{
  "head_dim": 64,
  "hidden_act": "tanh_gelu",
  "norm": "layernorm",
  "norm_eps": 1e-05,
  "positions": "rope",
  "rope_fraction": 1.0,
  "attn_scale": 0.125,
  "init_std_qkv": 0.0424,
  "init_std_down": 0.0607,
  "optimizer": "muon_variant",
  "max_seq_len": 256
}
MLP neurons of a small language model. Each row is named by its layer, matrix (up: input weights) and neuron, and shows model dimensions 0-191. Each number is 500 + 50 x the weight over its row's rms, rounded and kept within 0 to 999. Numbers have three digits each.
Before each neuron's rows, "fires after" lists the tokens most often just before its 100 highest values on Wikipedia text that the model never trained on. A number after a token or word is its count.

fires after: " m" 20, " D" 14, "d" 12, "ar" 9, " M" 8, "he" 8
L4.up1021:548573498525447459493394535441428475430528483464482551452486569558547509450563515498472444475467403422458524569491501490464435483457494510470506560591523545463573480485517528481439567444550466509446476510541435611564533530494472531467447475389509474501446505488565457517490608442662461584527480402408511477444465447579534509513492406602549536509565490488441494550445400537490494507437587577644543536480508426578486518458510556491466555528496486465495548422525526477484499549537529549620534496520458517443533509462496445511474516531457550541458452546490466573541483542563475388

fires after: " d" 22, " p" 18, " n" 5, " D" 5
L4.up883:435570503611482521432569464477559538510569496507377513428420571436455479419513451535445436481546521546505508612411500446467500526531467409543516469569453462455494496539513532497465496485534473530415408488441537493570557475510446506508578533482453505518528551498477543536529499502514488505385487530604541491511558606475615459535455443429399459472561595571556595511584510489462448508574595506527561495500508511572530492536372536571548554535518473431431371480522478486506507501476481559630462551499525565468574542500582499524482507460489471444515560434360530530571482405547405537

fires after: " h" 21, " s" 10, " l" 5, " N" 5, "r" 5, "L" 4
L4.up300:554454473435591421481445482571526630457540527448444463509570508459461460543433514487490578585551519410622501549474464485480495406578436517534410549438377444467418474451534596419526550491514482430453468605483490464503509487542578386566427438465549479518510374503435495508491612562494480560422531500467502562481408480511424553428482488512431504453581530442448512551526495457537435516488496581460490538452529552459500488492629594438518590412483530458544541498571536587492552437553518604549468494489486481540507488464509454465511477508506607554543493522403559382530550561461493494

fires after: "v" 13, "u" 11, "9" 8, "2" 7, " l" 7, "8" 6
L4.up269:372511450539544510469486585534448535566433502441548496498578460461464546516518516496487541500456481475492380491478607522509541522567545535597519571507545472489490488572563471555445543468533529508395497469424565534510489485523482510493558561505550503499525569455505502467557632513501549479490472424468509455521468495486518462436482552481523478524357424505560603585566461456486490369403491549497437488505543477455525465506484518492410487480602580460540486455467484434512430475465517565441454523453479584367531476513505574502531413507495561591545565566473448439498549511355564476

fires after: " |" 23, " Le" 16, "ic" 9, "c" 5, " le" 4, "y" 4
L3.up348:462565446443420487559527563570510564452496537553489590557515516454415555444438489471539514539581488474617481558536414588561463402530511473491461472528628549515470429477452481420509526468579472543500565478477481505537536438371563508563464460497541410532495435477556470509525582527567522547508510639500556562550461473542390496496482491479529441504536485499520490439453472439473483466396440503454484450397549503474459576446525518433385441613497559485478504496453481545424580486409502533438542618562537537528428482508580560478531479536504473539582506504487443477523493471446432500

fires after: "er" 29, " f" 13, "-" 12, "ir" 6, "c" 6, "f" 5
L4.up859:457442537532495540478510511456463543504439510402513501447490519521575528487424559476575518441503468569529492464472486512517456560513524537524418420457419473544427502485470522555519448610504481437452489481421588391434460494477512518454413446541490536518600455531545464426485515403494479580583453450423597604568542592503553438549548517578489447462532521543500564378575507410506464530491502540485541477506469463517517480576435539478526449467660475558512458460593506461457509565511534524517549565441453540539526439438516578448469579472534432504473509490449477587548502507601521517

fires after: " the" 25, " s" 10, " \"" 6, "===" 6, " in" 6, " l" 5
L5.up180:452537393541507541488494432413580622450539525529491458423491520461453560500556576476529458558497433526520486457507528561505525563597509564462520446520397430511440496549492545449491539397586394540506446569400566536522520508445463411468447543527631537492466368478468534429512445453507513535455448504432533443410534477439400556538559452537485566471578482475463468524459525483476471579560446549518562489440451486571518399474465519475407534459502527561519479532499497494542628472548493589441499496524457470409503477471515535509448543469567396600467508560489559473547471473502460528

fires after: "t" 15, "ar" 11, ":" 10, "am" 9, "ad" 9, "ast" 6
L3.up148:347550538600457547560455553448467584515512464513439545462566521539544493505551466564514445591513481533505468515513541487448587422495546533553481480419490524512502556438449432529575479466367552455402533562449514533550420443486512458472485513483479527457392643502534486471470486487478526514460592540430399476527525462414570475493504507453560547496510399551498557477487583483499520553522560466467510538433491515531443509504431545445476590501412442533443478573498386482566453442444510588605507531523557457483559465515473543554511477444541515482492525457423504521454550423498545546

fires after: "he" 13, " c" 13, " m" 12, " f" 6, "r" 5, " k" 5
L3.up514:497417418548549424513486546526525482502505533471479490534522501429543479469450604557528481472503472490491493578447494477505478488565482472524509538619594542564534576444523608411465567436481467431532467500526483551500640534539613499489441447377508506455379560492473465466512532465600563502448467440583466546423519568498431551491554430475470475470545445495412454507581413544508392478517427611536497495481485475449491485490517491575525590507582457421473538535511424521473485467443529452491495559524434473479500626523516596474575494492415526518549552478458543502409442446512499471

fires after: " s" 13, "a" 12, " st" 10, " tr" 8, "n" 7, "ro" 6
L4.up47:476459499442532533527531534465570479521488483528525477487560560519440491443571417557495519515566501594503593515525612587554469412515562536443625463575512425543438538504497538518539486525589461504513492489478493395523496501499544443465552458501480560585540470503503467528513509551452520436499528591498457483493459650532414453554449383563465505488439424532453436405449534443472450550432487460468430487489493549360513507521392481593456594465412566534553515505591519475543525467493525502535534417473475500504525503618471539503444523477460483403412496555395470492549475425488500521

fires after: "9" 14, "6" 12, "7" 12, "1" 8, "2" 7
L4.up409:480545535450501490516529491493611497534521573565578409527557473481463464446562604513411546437496610540498528485508484473487448556413445505531463596545482518516519476559524466544458554525511473503460488552467528465490447476426476502430490485494427518496482512388556608577516525550553504497479517469540473477499431456444432459492479532448449486546401377623469464595529577517491551431539472518526481564568542505498475465433528599503436472464599502416477470505554481489484443521478412531501480517439510526498545519579476489570499529404386488499597547445492436484538549505484628474

fires after: " in" 19, " ex" 10, " de" 6, "c" 6, "u" 6, "p" 5
L4.up144:535450544461431458434452476612476469360513558507538597444460464572448419496511500546487485508506417489496503574501487429409535567507534499433517574468619406498458597455497462551499567452663547486506518478510454497500543571473469487475551498494515521511455485471463525496558581505456416585440511405461553518513495509445480438425465508489451514510473515535462422515539478476502524499502502545523436464493546476523434421421559585534570498523538434497638490478471468478518489473571490511529439524455528596474516398555470506514512543480522570536520547451567476466522486476487488592

fires after: "og" 23, " c" 20, " f" 14, "c" 6, " C" 6, "ep" 5
L3.up105:485505601467549520407501527503575565481564579562513532524529444591568425548471508543559416541485444413510514541498401438483504480472431353465518584480500525485536599445510569506558472506504452466542518500511497508505524519493446438449502440544530557470543490494507474511518507455491506579479544335464507520522438552464547405533463475523464463560542476539477449466519486465516448442508526486616582586539474508496564573496475535538433556404522497496561488484657542410484431486430497503589537510457415506590615474522466562538543466494451474605504525479428421535376555525528483553

fires after: " " 41, "$" 7, "7" 5, "8" 5, "6" 5
L4.up823:562560462535492483458584488536524569504556480525568418472544517569504480455574539524552555589569403428529464470538539547486458511506490531494433499491394469455483561553521492475445509540453551458461427560630491451480534519437511539451523568476581485450483549337563503439452533494480556555440521503350548458453555499378591484485495538504471548594561519511559443528512394503494519380440473455519521506533609417535514496533461504521582409463429530477512455516437472510469520486507593499459481579513535470498460537524531487544495503486528478504540531514473567500523454532539529575

fires after: " per" 21, " pro" 13, "or" 10, "er" 9
L3.up976:450454549579531501494495460436439439549456542491541340450420547501544473489489487510530513465446430499551484571436464473450615450461507468483517480477441552422434515406512480539476518497550463449538492563527405528545495505501579496467387501506428524438572516479453551469448450538559502404575460471484549466471539464426497531522534441519448436487553562507426524603630534355531574573535522475540547450529524521509483390567493517458510529460528518497497445486508444493570589533468547441529539435470537550499412454477390474478496578596513412627518538449510492497504457474535483392

fires after: "==" 51, "ic" 8, "al" 5, " \"" 4, "ly" 4
L3.up160:499508505487549479431513512591442513421528601482515485452507430506407496477491523522538525472546467486452558512449560492542482485463567453524506540559452484419468491554618517550502461595581400543502426551487511514473397476424572472396441456527482467531465369553522455579399509446566465562570589496537521528486552534496527543468530532533561572515409542399500479496565545434483562492408536514471528539420432457535497552508506514570524377489448486495457485560484528517555478533526516436461583566377525550560475457507448517473510507396467623436545483503457518517515538473476550597

fires after: "er" 20, "am" 8, "x" 8, "eb" 8, "ar" 7
L5.up976:525520539521532498477511385416541568575490528467465491443433475447543432553552586512435519507565569515543414526495557595483482597380494576414506524486496458564493567540511477472507540510414517531475490512470514511493449458476498446470506491541485380509541546497562504480487527477492550486538444556417447453563409527486392442465377496563536552522561442569440563569537516495539479563491564616442567508477447502552506453518547504513470488537425487540462506627468418579561532509485488545549560489484359489520443531403351574499491457486467537479483528442440549518529472470516500475

fires after: " " 25, "," 10, "3" 8, " pro" 8, "6" 5
L6.up672:546542543488488486472554526497471502418515488571571428415409540432419478533553584570573506448531417577442461541478532541542409518489477477491508501470455464569453547530543537469412514543552491506448483459584490525584501512472517500480452596443585460559506512494440456419401514446565530531493516454561606454456527490411525408463460453487522528501560495578448499557582425476535456443523481422559429544650479514527390441520532402459527495466447535448555425543556502508539472436598529527529462474478527581497511443449591488458565529477423597471489461529496476498541475542534496559

fires after: " be" 22, " per" 12, "e" 8, "or" 8, "re" 8, " R" 7
L5.up519:542531565508516537474552469397377440519463540424436372468477495538519492475449542429584516370438490448509439430556502489466497498494502569396565388489528515553476484487516544471495486441557491457464555494571483527521468526534587539495517502510528521494536541512434451503387529517550567506489540534511602505509515522513510437515423468630517515554448471576418389547482483437434552500530505468477495487487539470532377562466447438458569573540481463527499541491479459508491536502539491521451421492480483542537499595570523410402498469553423485481458491446499485457534496547443454456

fires after: "n" 34, "o" 7, " not" 6, "ot" 5, "e" 4, " in" 4
L3.up72:540572555436557511480441403575542468620491493458421474487547466509560492486568351505459507568486417420484523522498488479547498478483508491490489530547448468539488577492577409467545592537580611567512481582494444521503498470484512563478499510493489574542494445476573460551484560497434555525449514507526507480507525597545532495599479511491485472473458394505494527507541438483448429554433498484536497530515567488421547497575514456454492514500488531481486482396513491449523540417440576460474471436497426504479455546527483498440590514559522560514456501616509611439463482538478495419

fires after: "us" 32, "os" 13, " com" 11, "ov" 8, "om" 5, "z" 4
L3.up178:448555542523513497510562489515514626491487530479473479561435516578436559518456528437393493413498396486448475511578510492477461531401419470466471376527554487549455436539462480547537533544671596518488446457535441498554508473380523516540468537421453409526570519490490480469557474496393514511505473511605503465404523566606529503504479412562463508473591463560619462439533444504451558530507461560493467453555501445495515482591556548498471440526438479454488450528504545519513561497452585404430491488497502487491406446501459559552496421475589551511563483456493494565533474480612473485

fires after: " k" 30, " D" 21, " d" 11, " r" 10, " f" 10
L5.up412:461469481504442552480582445517535540456535397509528495470461516486594410429473482529559503477484513535459560507481496486465448451479474530538532445562519467497535473503568590481491531488537434474368509479516415481447493461470573574517535551515555513514441510526473462489457548431399451489502525461478475603466561555523492435387472426470540469438566523455500497401572529520490517440456472559399528496495574415589468495502480622481497555510532411571466470547566536449546552532387468547560562563466536498589552433516501605504521566413427469513483457462544466482526503482530516489

fires after: " r" 19, " N" 9, " D" 7, "ig" 6, "g" 5, "d" 5
L4.up201:519542456401485461470524467512481484477557500494498489580485527486491533500591354520580539578541471571500470439509430540516515535526579509479508513522473517498497528460499509481538440518610481485493554404573539550515469549413562572517534563411479433497428483438451484526577521404481516459533436477528457485515495581413487525488541416453568495466509428496608472478469562563501428477446508517530473442561491567518471587498599592559397456507469463471446486485518501531524489500428579465482562632513591478509477563518420523458463548454402445543413441487524527535517367378416479482

fires after: "." 37, "/" 15, " |" 10, "ul" 8, "c" 6
L3.up212:540501514481436522550534502536464556513421630460483536467458444534499551542525480464502474489495468422538540497518546533469497495533501526442513422504555535389442461520374451536542482563510509519464469381454469577582542437350506507510547451512549446549522532527546469512535549428393386476571458509498511521406413567566467472507471506484531499498530502492499468546485541624563486513450496568528480538470533498565415525500537580463434535428502503493530487465481502496509462471553522531510483540575496609546512471481493557382497493581498488426541459506518551419442512502636529459

fires after: "og" 21, "us" 18, "ad" 10, "z" 4
L6.up165:585486545426477441481496573551530469495413562531477491533471485539551430528504512484474515594544410508512346449560473526555510479540484555548545528437538497503512449462569521485587496581541608495542520491402414404445521583501498557486379517489587520581513500495511500451542565497392544604551467500509471451431519467529447513504434538556517483550573564562503509386540429439475550520534467556552556508523499556514525496483570550426425493589514451438512452514440543473541558554526558430589495579471478432520444392460556503614463486549493540452465425505470518533552512530468449438

fires after: "ition" 13, "he" 11, "e" 10, "ro" 6, "est" 5, "n" 5
L3.up420:578546500442494465553415469596522499448535419493438471517422457425574577490511455551457549478501566486498519526530509557551515515558505497465568508576495605426450442459521508469513539569564498624456404450489444568519427463585497540492482482465516541394568521480505459498456539522519552527594500564489464558513465664509517504576478607604533440463480403514497535518563494496501466404562496484620489517487485541483517505525361497402475555435411575565505430494546500514505462482443534539537405491544491482500557424522451515460512421513430489538484483496422454488523523486527474523

fires after: "==" 16, " l" 11, " N" 8, " p" 6, " P" 5, "al" 5
L4.up745:435613458418519540494538445549472535517418498550540347510574501471437466461480443513575510508500544488444585579490564498511492454454453402520521496444456550449442423570536569522561447534453450522599588510502425507508554564435493497464482445556530489506437489544506409533531552445581494495492547502564519484558418560531451501503480513527370556410530463480576404514464508546462506522407492455494597623511522542483529520507421446465440450538520435471511430491470479473465492550477560496530546515418517551469528502411476441531456469456415537504498547527546382489564496551445449489

fires after: "-" 17, "or" 11, "c" 8, "ur" 5, "er" 5, "r" 4
L4.up964:466514583527514538520425577532419473450500541593516502498520486499528512530566528451537497492478463514545483490562552533410528411517448435487507453540427555511528526521495466449473556481549522436463565542507477481546519594501457444522403502456623462483409552496521473506546492460570577565399509530501540419473503500528528524509538563506480530460532519495524469426503489520561534491547505513532518466501495571631527609457504461487503426495498534453402526382564558498591550614448487485504440472511509572517489418484531532569427430604563480487490451549515461431576475539440507473